Weights of a small transformer language model.
Size: width 384, vocabulary 8192.
Architecture: learned positions, biases, attention and MLP in parallel.
MLP neurons of a small language model. Each row is named by its layer, matrix (up: input weights; down: output weights) and neuron, and shows model dimensions 96-223. Each number is 128 + 24 x the weight over its row's rms, rounded and kept within 0 to 255.
After each neuron's rows, "fires on" lists the tokens most often at its 100 highest values on Wikipedia text that the model never trained on.

L4.up1026 [145 144 152 154 158 126 112 125  76  81 127 133 126 146 102 132 132 124 142 109 177  87 123 140 104 154 105  85 131 140 127 107 150 120 133 121 111 162 103 141  91  98 139 112 120 135 145 105 123 110  92 125 134 131 111 137 152 162 136 133 109  85 109  92 126  98  80 135 147  97 101 147 113 135 126 117 136 107 148 136 158 119 123 127 125 110 151 188  94 104 161 123 161 118 108 136 101 117  90 203 133  90 119 118 133 152 158 137 133 147 123 152 115 155 135 131 116  98 169 115 115 104 127 120 142  90  92 159]
L4.down1026 [110 127 124 168 140 130 131 151 120 115 125 133 157 123 127 152 121 115 127 120 156 120 154 102 156 167 124 121 132 128 112 135 137 113 113 110 156 145 121 102 161  61 156 154 131 103  91 160 117 121 116 167 166  68  90 131 196 145 133 150 191 126 163 127 131 137 103 103  76 148 150 121 131  97 154 146 140 140 151 139 143 123  94  97  94 107 126 106  57 121 146  99 137 157  83  86  94 145 123 135 141  86 105  96 134  99 125 153 109 134  98 138  90 131 110 137 121 158  93 125 148 139 128 151  79 157 116 130]
fires on: ")", ".", " medalist(s)", " |", "ent", " in)"

L9.up548 [119 117 104  92 117 139 114  97 121 134 149 119 158 122 133 150 133 139 145  79  99 146 127 158 175 141 121  98 114 151 111 143 107 162 145 162 142 131 152 176 100 119 141 132 165 114 181 128 144 132 160 112 138 108 134 134 167 168 128 133 134 127 160  93 114 148 179 155  95 101 111 125 113 125 167  99 146 101 138 151 123 101 111 158 130 132 153 161  95 174 125 158 132 143 139 189 109 134 159 149 138 147 115  94 164 119 143 145 136 132 152 151 118 136 122 121 120 127 137 139 149 127 102 124  98 129  88  71]
L9.down548 [145  97 123 116 108 133 133 152 123 158 100 135 169  92 150 110 121 125 137 113 138 127 126 144 106  96 136 107 123 121 121 100 135 105  96 111 114 135 141 207 107 107 171 147 101  99 109 119 100 134 128 147 132  92 170 106 122 137 131  82 133 135 152 128 118 106 163 143 145 157 125 148 148 138 130 116 110 143 135 154 114 144 137 132 138 150 121 163 125 113 144 142 128  67 135 114  99 142 153 114 171 137 133 161 105  91 134  93 119 136 100 159 126 170 155 116 106  90 182 162  92 130 125 104 155 133  83 124]
fires on: "\n", " a", " reb", " Gu"

L4.up990 [129 132 137 111  99 121 131 118 112 125  93 152  80 125 130 100 134 107 125 134 133 130 162  98  96 122 184 134  99 123 101 129 131 111 103 121 114 137 104 104 160 123 125 115 127  82 119 127 117 144 112 116 141  68 105 115 129 100 139 169 118 125 100 121 109 134  79  76 133 126 124 113 152 121 117 115 138 119 141 123 174 140  87 160 118  80 122 152 138 151 103 126 147 120 149 159 153  98 149 138 148 111 128 155  51 163 151 127 147 162 132 157 114  97 128 107 157 118  78 158 110 156 159 119  98 122 159 136]
L4.down990 [133 149 120 142 125 105 133 154  90 153 177 176 121 139  77 131 144  80  88 113 138  80 129 116 143  93 134 160 133 126 124 101 130 105 112  99 147 180 131 157 145 120 118 136 147 106 118 137 121 103  95 144  91 119  85 132 147 150 153 126 162 162 122 129 128 112 113 168 130  86 137 148 195 114 146 123 169 119 103 163 134 122 109 104 121 116 150 133 144 128 124 135 125 131 126 178 153 146 132 157  79 116 118 130 107 117 112 108 116 156 143 134 145 146 172 102 166 100 101 148 107 117 152  98 109 130 155 148]
fires on: " of", " during", " began", " /"

L7.up535 [180 115 118 157 158 118 117 103 135 118 142 205 133 150 126 122 129 108 126 132 173 166  75 130 122 138  75 151 140 134 182 127 133 150 124  91 173 171 169 121 104 150 110  94 117 132 113 151 152 135 117  95  81 105 108 155 138 120 138 137 110 117 137  78 109 168 155 145 111 171 105 135 131  76 127 118 139  92 148 134 152 127 108 177  61 122 132 169 156 159  98 112  82  99 138 105 152 115 144 120 117 121 137 126 128 133  95 164 208 104 134  95 147 101 103 166 116 112  97 154  96 158 141 118  97 145 140 138]
L7.down535 [174 132 125 106 108 132  79 130  83 137 145 160 105 168 144 132 138  72 136  78 119 140 159 130 139 176 104 152  99 156 123 136 113 126 183 101 105 133 111 138  83 114  97 125 114 133 158 167 140  78 109 118 138 145 178 101 145 120 124 133 135 143 144 142 160 161 154 143 154 123 134 152  85 177 113 140 129 127 121  67 164 131 162 142  83 137 157 149 101 123  93  93 125 135 118 118 176 122 122 166 167 165 178 106 145 160 106 155 149 130  91 123 138 120 130 132 103 143 142 101 139 121 142 119 135 129 125 113]
fires on: "M", "m", "l", " (M", " \"M", "==M"

L9.up981 [160 115 128 146 136 127 118 157  99 119 132 136 134 124 139  97  92 139 163 149 115 142 126 140 172  95  90 145 131 128 111 126 189 136  93 108 129 124 149 126 106 145 131 132 137 124 100 158 103 127 143 137 114 134 150 134 148 129 157 106 147 108 187 128 126 168 126 127 121  79 143 117 160 126 142 110 156 131 116  99 161 177 137 165  95 136 135 143 139 144 111 122 161 122 100 115 110  76 107 156 153 143 135 101 119 136 136 174 163 121 180 163  93 126 145 135 133 154 114 102 108 115 105 119 122 125 147 155]
L9.down981 [111 154 126 112 134 124 160 137 101 139 110 115  75 116  95 125 128 129 147 134 131  98 168 175 131 146 137 148 150 126 133 150 107 169 119 134 111 122 147 131 114 110 130  99 213 126 158 124 145 101 102 132 179 144 132 166 129 139  89 154 155 170 148 110 124 123 112  93 117 137 154 134 144 148 101 136 140 107 106 127 154 122 138 104 124 132 113 142 112 106 124 138 136 140 119 103 100  81 126 129 129 125 102  99 111 156 105 125 123 144 124 123 124 167  51 180 111 139 144 139 118 114 167 131 136 140 133 120]
fires on: " has", "m", " M", "M", " rem"

L9.up283 [140 167 130 118 125 132 146 158 127 141 120 118 130 100 156 129 145 137 137 159 156 129  96 106 166 125 126 100 163 113 157  96 120 134 140 119 148 153 129  93  88 156 168  84 152 111 178 120 138 101  79 152  98 135 120 121 105 128 135 141 148 129 132 140 164 124 196 146 130 168 175 131 128 142 128 153  59  98  93 139 147 179 105  98 162 114 180 169 135 117  91 113  86 142 110 130 157 135 105 149 120 112 166 115 121 142 131 156 116 147 151 111  88 108 149  87 109 116 103 138 152 103 169 152  89 111 125 120]
L9.down283 [103 139 132 141 100 139 109 123 130 191 133 130 151 122 177 130 102 117  95 136 159 138 129 114  97 121 138  95 117 116 134  85 118 102 116 127  95 138 133 135 157 147 121 168 111 121 117 167 119 159  91  92 116 164 150  89 156 132 111  88 114 133 124 153 123  89 171  89 138 174  93  74 188 109  97 134 133 147 143 141 132 136 116 163 100 152 108 116 114 148 110 141 148 123 105 142 117 157 131 100 126 138  86 128 139 100 173 122 107 128 125 127 139 103 151 186 190 143 134  90 122 159 144 166 134 138  99  88]
fires on: " mic", "c", " (C", " K", "-C", " C"

L7.up1112 [131 100 161 114 134 139 104 132 141 103 121 126 127 157 127 126 111 109 125  94 164 128 134 122 145 121 115 120 151 172  89 108 114 145 123 112 146 115 146 158 140 109 107 120 115 110 121 140 135  90 134 185 174 132 120 157 155 119  72 118 130 143 139 131 134 168 131 144 130 103 105 132 100  82 150 169 175 163 119 134  85 124 120 129 160 142 130 145 148 152 118 152 113 148 115 120  91 100 101 185 134 131 123 142 155 159 101 144 120 121 127 138 114 118 157 148 107 133 136 129 117 144 115 105 100  97 118 116]
L7.down1112 [ 92 150 135 154 156 114 136 149 151 133 113 121  88  95 155 174 110 170  88 102 127 103 112 123 118 109 156 131 148 121 104 137 148 102 161 117 121  96 106  65 112 108 153 144 117  94 142 191 123 154 131 123 142 161 165 122 140 102 135 150 118 146 115  92 121 128 110 121 140 106 179 101  90 143  73 119 133 144 115 141 145 169 152 105 118 160 124 167 133 108 143 126 143 157 103 119 151 128 114 147 109 181 174 120 135 124 127  98 159 112 173 100 121  96 183 146 117 104 138 155 107  96 103 150  93  86 128 128]
fires on: "\n", " re", " a", " |", " "

L7.up329 [134 158 150 155 119 129 126 116 113 136 135 158 130 151  88 148 134 102 190 174 114 143 129 113 157 128 120 139 128 158  87 163 173 149 115 104 128 138 135 101 137 143 104 146 149 178 134 155  95 114 135 111 142 117 108 106 145 107  56 102 110 145 108 135  70 137 161 166 107 137 120 135 132 150 172 115 113 125  69 162 120 128 120  77 154  58 121 121 122  93 139 119 129  88 107 128 163 158 100 168 128 167 114  94 102 112 157 126 110 138 122 105 160 119 158  91 136 102 146 158 134 141 104  74 106 153 130 135]
L7.down329 [107 151 174 110 132 166 135 104 161 167 174 108 118 111  83 125 170 127 129 166 154 182 174 156 141 127 113 170 150 137  97 115 126 149 169 143 152  90 110  98 126 149 143 111  81 108 134 107 116  88 108 150 153 155 151 120 106 125 157 123 149 137  98 134 129 140 151  98  95 156 100 149 114 174  74 135 111 128 139 114 110 128 162 115 158 153 130 115  91 126 154 131 114 144 118 105 113 153 142  90 112 165 120 124 136 110 154 130 115 126 132 131 150  98 102 106 169 163  93 158 147 101 172 159 172 138 143 145]
fires on: " an", " min", "min", "in", "hemat", "f"

L5.up352 [102  76 136 113 140 188  81 134 141 114 123 159 177 110 133 132 133 145 116 128 102 140 100 118 124  97 151 180 150 159 113 168 118  71 127 139 152 131 142 118 120 169 138 197 108 113 134 140 134 138 160 130 141 112 107 141 162 115 113 145 114 103 138 136 118 128 112 137 103  96 115 174 144 107 138 133 114 198  87 127 118 147 142 120 108 114 138 146 132 156 173  99 140 128 115 113  82 109  95 140 131 161 128 147 135 149 157 112 139 129 128  99 107 120 141  64 135 134 139 152 115 109 117 151 155 129 139 145]
L5.down352 [121 120 138 116 127 122 116 161 154 107 146 123 167 122 156 110  59  96 168 137 124 137 111  93 134 147 140 158 110 129 134 151 158 124 153 131 129 119 123 118 135 116 122  98 121 133  97 133  92 160  83 158 135 123 134  77 148  93 136 141 147 134  75 134 160 156 133 132 182 115 119 120 166 119 173 146 116 132 153 122 186 148 117  93 102 133 135 111 120 152 124 107 128 117  94 137 162 119 149 120 138  94 178 131 146 144 138 108 126 139  87 138 151 138 116 152 122 161 116 101 121 113 136 148 163 192  96 151]
fires on: " at", " f", " in", " Pr", " a"

L9.up402 [127 167 111 104 110  66 109 148  74 124 181 164 129 133 158 131 105 146 114 141 119 131 132 102  95 116 143 146  94 121 183 107 134 158 123 134 119 160 109 102 147 127 107 119 167 133 133 168 106 136  84 164  95 134 130 118 133 114 126 103 145 123 129 103 129 122 103 158 132 127  77 118  99 142 103  80 128 127 112  97 138 117 122 108 117 107 173 136 102 128 140 129 137 115 133 134 118 148 118 103 138 134  84 114 111 115  96 136 134 140 141 125 141  78 114 146 154  75 119 114 140  81 123 153  94 134  90 125]
L9.down402 [173 109 146 140 127 130 146 114 158  90 119 100 122 122 115 116 130 107 116 127 154 138 109 164 131 122 156 131 162 123  66 163 111 128 148 120 155  91 143 168 134 141 164 139  94 155  97 127 128 123 183 114 185 110  68 164 146 121 100 146 109 112 122 105 139 109 175 129 124 147 192 112 146 103 117 135 111  95 170 140  88 156 148 146 128 114 132 129 143 143 129 140 142 121 130 170 105 100 178 140 142 120 113 151 174 102 140 145 127 128 109 106  99 176 140 122 104 163 110 136 115 139 111 123 165 134 128 104]
fires on: "\n", "at", "ib", " Lim"

L4.up502 [118  71 143 162 125 102 104 113 126 130  53 132 137 124  90 103 122 125 117 117  72 125 170 168  94 147 156 118 162 161 101  98 161  70 128 158 117 129 118 114 149 104 152 124 136 132 127  81 147 149 110 134 153 115 142 136 105 135 152 125 109 107 143  79 124 152 140 143 110 139 146 183 115 108 145 132 116 185 159  73 124 118 131  73 176 133 116 135 161 121 114 149 110 114 104 125 100 106 141 120 151 118 138 119  67 149 104 114 151 168  90 155 104 161 181 121 129  90 142 119 121 106 116 118  75 122  70 106]
L4.down502 [151 141 125 108 142 125 161 143  98  97  97 126 106 169 121 131 113 109 149 140 120 103 168 139 157  89 120 118 127 106 143 159 176 141 157 128 132  91 126 151 139 114 146 133 143 144 115 161 101 145 165 153 116 130 102 147 112 129 103 119 138 137 142 117  94  97 142  95 145 165 147 142 109 119 141 145 144 119  78 101 107 111 143 148 124 108 140 120 112 155 129 122 155 131 152 141  81 143 136 169 122  95 107 132 136 128 139 150  84 157 126 126 145 119 129  86 129 113 117 136 164 102 126 124  96 171  98  77]
fires on: "le", "les", "-", "s)", "ise", "SA"

L7.up412 [140 129 142 111 160 110  81 148 137 120  89 132 115 167 112 161 130 121 100 121 149 162 112 151 180 143 121 126 161 134 104 154 110  95 140  73 143 131  74 116 117 123 130  81 141 148 159 104 156 161 107 157 109 152 140 109 101  74 145  95 114 144 108 119 115 104 148 126  95 136 143 105 134 143 128 113 124  70 117 132 124 134 129 115 161 150 147 136 119 144 132 126 172 131 132 145  93 109 122 166 157 134 144  90 107 153  93 170 110 112 170 114 136 149 131 141 150 109 126 136 130 129 122 150  71 124  98 122]
L7.down412 [118 114 115  99 190 108 100 150  94 136 187 102 106 137 142 105 148 168 161 140 114 111 119  89  78 147 100 123 118 129 111 136 140 148 140 133 102 166 114 102 125 142 138  83 139 139 145 178 126  99 110 167 117 107 147 105 116 112 117 128 124 149 141  95 133 123 154 151 101 150 141 100 151 101 141 140  81 127 159 108 149  98  89 124 131 111  97 137 131 144 141 136 151  98 130 139 161 143 149  91 136 119 164 167 140 143 116 125 181 149 133 124 143  94 120 142 127 132 155 114 133 172  83 154 143  94 112 127]
fires on: " (C", " ch", " Ch", "-L", " \"D", "-C"

L5.up175 [134 103 152 125 152 159 136 133 164 114 154 133 122 101 117 108 131 101 123 147 137 142 134 148 146 166 109 178 125 138 110 112 132 119 113 166 123 113 126 146 120  70 111 154 114 136 122 121  95 151 173 134 105 113 170 126  94 112 111 123 140 101 151 124 130 151 167  98 137 113 137  97 135 108 154 118 153 125 124 147 127  95 141 149 122  82 133 162 103  85 124 105 125 135 130 113 139 119 137 128 121 100 161 114 115 140 142 142 134 129 171 154  98  98 118 116 108 114 152 120 178 118 111  82 129 106 113 129]
L5.down175 [119  86 167  92 124 129 146 137 128 139 109 115 134 121 147 129  98  92 149 114 120 145 154  81 163 179 126 101 138 134 135 159 144 128 120  69 130 137 107 129 107 124 108 167 101 133  82  99 145 152 149 139  85 165 113 135 126 140 115 115 105 162 116 162 118 117 127 103 145 137 192 162 142 126 115 153  76 151 124 183 106 145 131 116 154 181 157 103 124 118 100 113 142  71 130 109 168 141 134 146 120 145 148  91 142  99 106 129 162 112 176 142 125 127 108 163 150 149 130 151 133 143 140 167 139 120  93 170]
fires on: "-", " min", "\n ", "y", " indic", "in"

L9.up1038 [129 163 125 115 123 133 122 122  93 132 145 137 147 122  93 108 138 150  96 146 111 108 119  98 149 124 149 110 102 111 137 139  86 136  98 133 137 159 138  95 171 155 163 125  93  92 104 112 152  94 119 142 156  91 145 118 176 103 139 101 155 186 135 144 192 154 123 113 102 148 122 110 112 121 142 156  79 135  75 163 124 108  98  96 170 198 101 115 139 113 117  97 117 109  95 136 135 102 117 138  86  82 108 109 158  58 107 148 120 126 134 128 167 158 105 146 110 155 120 125 160  98 151 127  86 108 146 152]
L9.down1038 [142  95 167  93 140 111 133  92 113 125 144 148 135  82 109 141 124 128 102 149 111 169 110 137 146 144 169 137 104 118 194 101 141 102 141 154 135 118 110 100 127  81 112 133 158  89 110 164 161 168 159 128 137 151 128 104 126 128 131 101 135 112 163 151 147  82 167 131 150 119  63 169 125 102 104 175 154 129 150 126 156 140  99  98  85 140 103 137 170 120 120 110 119 125 143 126 112  92 158 142  98 161 112 120 117 186 142 138 154 128 115 101 118 100 140 102 145  94 111  83 112 151 129 156 138 160 128 124]
fires on: " |", " C", " ===", "===", " R", "=="

L5.up399 [138  90 127 134 119 157 130 125 153 149 111 140 164 144 142 130  99 105 152 183 138 109 113 117 138 105 103 109 105  89 143 126 160 158 146 105 105 119 127 156  78  79 127 134  99 110 140 137 173 105 170 117 138 137 145  93 110 119 142 137 139 125  97 124 104 149 117 117 111 126 135 133 103 145  96 112 125 116 125 136 152  72 106  92 142 150 119 150  88 121 165 160 121 144  83 114  99 107 111 104 130 126  95 143 174 110 102  86 112 184 153 117 108 139 134 132 133  93 193  76 123 141 204 157 143 108 157 112]
L5.down399 [118  54  98 122 137 137  98 139 131 177 150 108 124 140 108 144  96 146  84  71 174 164 136 171 103 122 107 111 115 148 133 123 113 143 116  64  95 122 107 132 188 135 123 131 106 122 122 135  94 122 191 185 149 138 171 168 157 108 124 135 150  78 112 125  84  98 116 133 105 103 155  97 140 137 125 135 150 101 141  86 135 144 110 135 198 104 130 116  84 110  98 126 130 142 118 139 116 120  77 123 148 142 150 103 100  93 160 164 100 140 136 109 181 147  95 115 111 138 145  87 138 118 110 128 114 182 143 151]
fires on: "ee", "y", "ro", "ö", "en", "oc"

L5.up890 [137 147 151 157  87 102  79 125 107 139 165 145 140 119 115 148  81 133 111 147 107  92  91 116  91 140 173 155 108  93 160 134  77 121 115 149 132 167  90 148 147 152 156 121 152  87 134 124 124 134 160 128 130 161 122 146  99 160 131 116 118 138  78 103 146 151  95 154 131 153  95 101 106 125 142 159 148 114  93 133 107 101 113 114 138 101  94 100 148 177  94 160 146 123 109 107 103 157  91 147 127  95 118  87 133 151 137 132 129  97 172 152 145 134 104 137 116 136 110  86 103 134 110 136  79 101 142 131]
L5.down890 [ 97 108  97 123 110 138 150 122 115 136 140 146  73 121  90 136 102 123 152  87 137 138 123 160  90 142 136 161 116 102  99 151 117 130 113 130 105 141 115 132 120 145 100 139 124 103 101 108 109 114  99 133 159 107 153  91  93 172 126 147 125 100 106 152 159 122 110 133 189 108 126 128 115 115 188 126 170 183 127 107 139 107 165 128 148 111 115 154 154 113 153 121 115 126  95 121 110 141 168 105 135  97 115 125 161 119 123 140 135 113 108 133 126 117 163 129 175 128 130 164 154 157 177  97 110 110 131 122]
fires on: " and", " |", " Website:", "=="

L5.up360 [110 108 149 145  99 132  77 119 109 131 144 190 135  59 127 103 137 152 132 123 173 112 125 111 144  87 131 129  87 116 158 131 107 155 117 160 118 123 144 105 119 115 108 105 185 126 138 142 101 111 126 153 135 135 172 108 119 106 114 155 123 117 123 171 101 153 149 134  88 117 108 127 146 106 141 143 128 113 109 115 129 105 119 105 173  92 128 117 149 139 148 136 105 139 148 147 114 124  77 126 135 154 133 167 132 157 143 164 153 113  93  95 128 108  80 116 136 149 137 117 121  90 151 126 110 136 148 108]
L5.down360 [106 149 118 116 171 106 116 102 150  89 105 134  93  82 120 147 110 131 148 142 151 157 136 154 135 144 152 105 129 111 147 111 131 141 101 138 119 157 144 135 137 127 131 160 146 108  84 105 110 141  90 148 150 141 118  95 121 126 143 125 127 131 131 172 146 118 145 161 208 172 130 123 170 135 146 101 127 102 142 165 111  88 157 152 111 115  97 112 123 101 136 126 101 100 136 163 104 134 156 169 147 129 114  96  98 114 130 103  98 177 151  96 123 110  81 105 110 105 128 154 108 128 130 158 153  94 114 133]
fires on: " w", " |", "d", "il", " N", " St"

L7.up1322 [112  89 142 175 133 116 146 152 163 120 137 138  98 121 121 135 131 155 159 100 164 133 108 129 102  96 157 158 117 129 108 133 123 152 104 110 141 128 133 195 119 119 172 100 107 101 117 123 125 114 117 152 124 123 143 116 143 122 133 141 132 145 146  73 120 116 152 148 119 128 132 155 128 119  88 111 122 102 157 112 149 117 126 156 119 142 145 143 103 144 140 125  77 138  80  83 100 148 112 137 182 146 115 104  72 102 154 171 168 157 166 171 135 105 157 154  98  79 136 152 121 140  99 125 126  92 137 115]
L7.down1322 [139 111 141 138 189 138 119 119 142 160 119 125 145 102 160 118 104 115 151 168  95 133 162 177 111 163  99 144 114  96 130 129 110 110 144 120 148 131 120  91 102 144  64 139 166 146  89 112 129 102 163 147 118 118 143 114 156 119 126  98 133 119 122 146  86 148 121 150 112 120  92 140 120 158  87 147 129  81 146 107 178 128  92 136 108 129 190 134 109 139 145 139 160 160 133 109 102 117 106 130 160 148 132 149 133 132  94 147 167 162 137 186 150 141 129 141 164  90 110 103  84 101  57 106 156 155 107 121]
fires on: " P", " Good", "te", " (S", " Par"

L5.up1051 [129 156 118 168 120 106 125 104 100 159 118 117 155  88 126 153 133 151 117 101 136 140 116 123 119  95  99 116 118 136 144 166 136 121 123 134 109  95 111  97 142 126 122 160 154  67 135 126 127 113 138  83 139 138 111  93 152 129 158 147 145 111 117  94 145 143  90 157 102 151 118 128 136 137 109 130 174 105 122  65 158 129 104 125  85 125 132 123 140 117 130  99 120 140 109 140 133 158 150 129 118 171 145 114 140  95  92 171 112 132 103 115 101 129 149 124  96 129 149 157 113 163 116 140  98 136 153 108]
L5.down1051 [123 166 127 142 148 128 124 161 157  86 184  89 148 133 155 121 122  98 108 160 107 117 125 151 138 129 102 143 111 156 135 108 171 106 161 137 124 147 144 175 115 141 129 171 148 113 123 107 144 157 145 179  89 128 134  68 161 130 147  94 151 113 118 145 147 129 119 143 153 175 152 195 106 118 107 119 101 125 108 111 180 108 158 143 122 123 121 101  93 117 121  78  98 107 124 137 111 123 115 101 169 136 133 174 124 133 120 119 115  99 132 167 133 126 188  96 114 120 110 121 149 128 126 156 102 107 128  88]
fires on: "os", "is", "ist", "us", "ter"

L7.up401 [149 127 146 128 107 147 120 123 147 106 131 141 118 125 131 104 145 112 140  89 153 121 122 157  89 120 100  79 120 125 159  97 124 131  77 151 141 108  80  77 151 123 101  72 148 102  83 108 156 108 124  91 139 116 154 131 118 153 136 124 151 143 171 116  85 122 127  91 136 119  97 128 137 126 108 120 110 109 111 117 141 138 125 118  87 129  97 143 161 144 111 121 118 145 149 111  85 124 117 115  98  86 160 113 161 116 127 133  90 116 176 134 169 118 154 144 145 110 108 162 107  91 101 168  77 135 153 125]
L7.down401 [125 132 156 123 126 130 131 129  80 168 167 102 124 130 120 128 107 150 133 125  99 125  98 153 108 139 125  91 127 113 138 101  80 144 160  98  91 160 147 154 105 138  79 121 101 144 111 122 163 124 105 161  86 139 132 125 115 170 146 107 146 121 191 148 122 108 142 116 111 124 127 188 154 130  87 123 150 114 109 174 168 176 156 140 161 121 119 107 134  84 115 118 119  99 101 144 117 120 125 111 110 126 138 133  87 112 134 114 121 165 139  95 122 140 139 121 171 121 120 137  65 129 122 135 121 183 135 138]
fires on: " R", " D", " C", " critic", "ant", " G"

L7.up147 [151 133 130 156  99 153  86 139 124 126 142 139  77 136 149 118 148 119 132 130 110 140 153 107 121 110 167 134 122 128  88 114 159  90  76 152 130 148 131 147 114  92 118 136  85 154 141 145 155 139 131 129 139 155 165 102 143  95 111 163 144 146 172 144 112 135 142 110  95 117 111 111 134 121 111 121 129 135 128 124  91  97 144 152 163 129 121 121 103 103 141 166 121 109 168 120 110 130 159 155 125 118 115 157 116  89 138 110  97 133 158 129 154 125 150 136 170 141 122 185  94 128 161 123  92 169 135 102]
L7.down147 [164 136 123 156 112 120 143 144 135 127 122 119 105 124 134  94 118 123 129 166 125 121 125 111 132 159  87  97 174  90 152 106 109 173  90 181 114 133 122 135 103 104 125 144 109 123 133 126  88 150 146 134 102 157 174 141 137 116  93 123 118 106  72 154 114 142  96 109 110 133 118 149 132 115 164 139 135 112 147 102  88 152  92  97 122 126 115 104 138 121  89 193 103 159 128 126 144 158 120 111 109 139 159 131 144 137 155 157 141  90 138 160 143 103 139 123 110 146 137 158 145 102 135 118 146 131 124  98]
fires on: " J", "b", "p", "l", "f"

L4.up758 [105 134 100 124 115 126 158 127 129 109 131 146 118 169 129  90 156 151 161 115 123  95 143 153 120 158  55 167 178 137 117  90 150 166 122 120 125 106 112 141 118 148 136 152 134 154 117 137  93  91 132 126 121 101 117 101 172 157 148 130 122 148 113 138 104 114  59 151 163 107 126 112 114 132 148 147 117 126 113 116 146 119 110 127 156 114 149 104 139  99 135  91  87 177 113 108 127 127 149 114  60  97 168 143 165 100 115  87 161 164 123 140 128 130 142 155 112 134  91 158 112 113 139  77 140 180 134 131]
L4.down758 [104 148 136 128 138 126 103 157 115 149 145 128  99 140 101 108 124 135 126 129 131  91 135 109 145 114 144 107 117 145 141 115  84 121 149 168 136 174 145 140 126 128 113 171 133 121 155 135 137 118 159 109 147 109  83 126 129 130  74 170  96  96 113 154 142 108 112 139 102  92 147 128 167 141 149 141 125 131 125 157 144 124 125 123 134 118  94 112 119 128  95 129 141 128 110 174 112 115 144 135 165 128 115  83 116 103 158 100 155 117 123 118 206 144 151  89 110 100 161 152 113 144 134 125 101 124 102 139]
fires on: " Se", "ud", "mer", "ot", "ust"

L9.up1250 [149 135 132 103  75 142 123 127 111 131 141 107  90 165 111 123 127 130  93 136 136 121 151 125 117  87 123 159 117 119 156 132 117 146 145 108 144 114 103  67  95 147 109 123 139 150 126 126 154 134 112 125 110 130 138 126 104 132 142 103 177 120 142 148 109 136 111 145 106 127 157 156  92 117 102 122 147 132 107 167 107 124 116 156 144  98 119 144 120 168 123 102  79 112 104 135 138 123  76 157 158 110 140 147 114 151 163 148 118 115  90 159 137 110 102 113 120 104 142  96 118 112 128 112 107 146 136 188]
L9.down1250 [ 96 129 148 118 143 119 152 147 107 117  98 102 127 109 154 140  79 168 123 100  77 127 134 105 137 163 148 174 135 138 149 129 144 129 133 145 102  95 117 100 186  99 122 114 132 175 121  79 164 149 135 100 145 142 169 121 106 121 131 109 154 150 104 139 121  94 132 130  87 126 140 117 113 134  83 101 131 147 128  89 104  86 138 102  54 119 137 118  91 136 169  97 153 156  84 135 118 108 123 147  92 117 129  85 156 130 104 162 146 111 150  94  99 115 154 155  87 118 133 123 160 106 108 148 124 148 108 137]
fires on: " in", "In", "in", "ven"

L7.up642 [160 125 127 127 126 181 150 125 131  97 144 136 130 122 162 151 123 147 150 171 113 195  99 109 127 153 131 140 162 140  99 122  84 151 101 119 128  99 125 143 163 136 121 162 150 102 118 105  99 102 121 146 141  99 108 134 121  96 132 141 162 151  82 110 131  98 137 142 123  92 100 144 110 162 126 106  97 154  68 128 123 141  82 122 195 109 152 101 119 115 111 102 113 108  96 126 128 132 137 137  98 145  95 131 161 132 139 134 123 102 140  90 163  99  85 133 157 132 139 163  95  97  93 148 152 119 110 128]
L7.down642 [115  96 150 136 112 104 117 140 161 136 153  97 107 165 142 114 154 148 107 160 113 120 211 119 113 123 140 153 163 137 129 104 152  84 140 108 103 133 140 126 135 145 161 119 132 124 137 124 153 142 132 117 146 132 136  94  87 119 128 144  71 155 204 106 113 145 147 105  70 167 147  60 129 108 129 156  93 140 161 120 160 130  81 129 172 128 101 111 135 157 132 131 116 126 152  82 155 118 136 149 163 113 172 120 111 130 136 155 113  96 150 119 112 121 141 103 135 122 103  97 128 106 116 115 178 120 118 112]
fires on: " H", "h", "f", " (H", "H", "in"

L4.up765 [132 132 147 164 123 169 125  82 148  92 126 154 148 118 103 129 120 130 114 162  97 109 127 137 106 139 115 128 132 116 138 128 151 139 147 107 108 123 156  95 159 122 137 190 106 154 106 126 115 166 102 115 137 123 141 122 169 157 113 130 152 107 159 105 105 154 135 115 151 142 124 135 116  99 132 151  76 171 168 178 128 117 145 108 120 109 136 137  84 134 112 132 106 118 129 104 112 167 113 117 114 144  91 121 123 174 121 137 139  81 140 121 136 143 158 170 110 116 130 138 120 106 143 142 155 125 137 148]
L4.down765 [120 121 125  73 121  91 127  79 100 151 148 127 136 131 108 123 123  76 126 119  97 122 143 147 144 155 166 119 134 129 122 110 102 138 129 118 144 137 156 140 120 179 140 150 118 138 124  83 112 134  97 140 160 124 121  98 121 150 131 140 148 140 125 128 139 156 105 118 160 133 115 138 165 150 151 159 110 139  79 125 143 136 107 105 127 162 126 161 106  65 152 112 123 126 149 104  90 148 174 152 151 128 131 120 112 168 112  85 108 126 106 127 126 151 100  97 107 106 131  97  89 124 103 109 139 139 166  95]
fires on: " p", "and", " a", "th", " at", " r"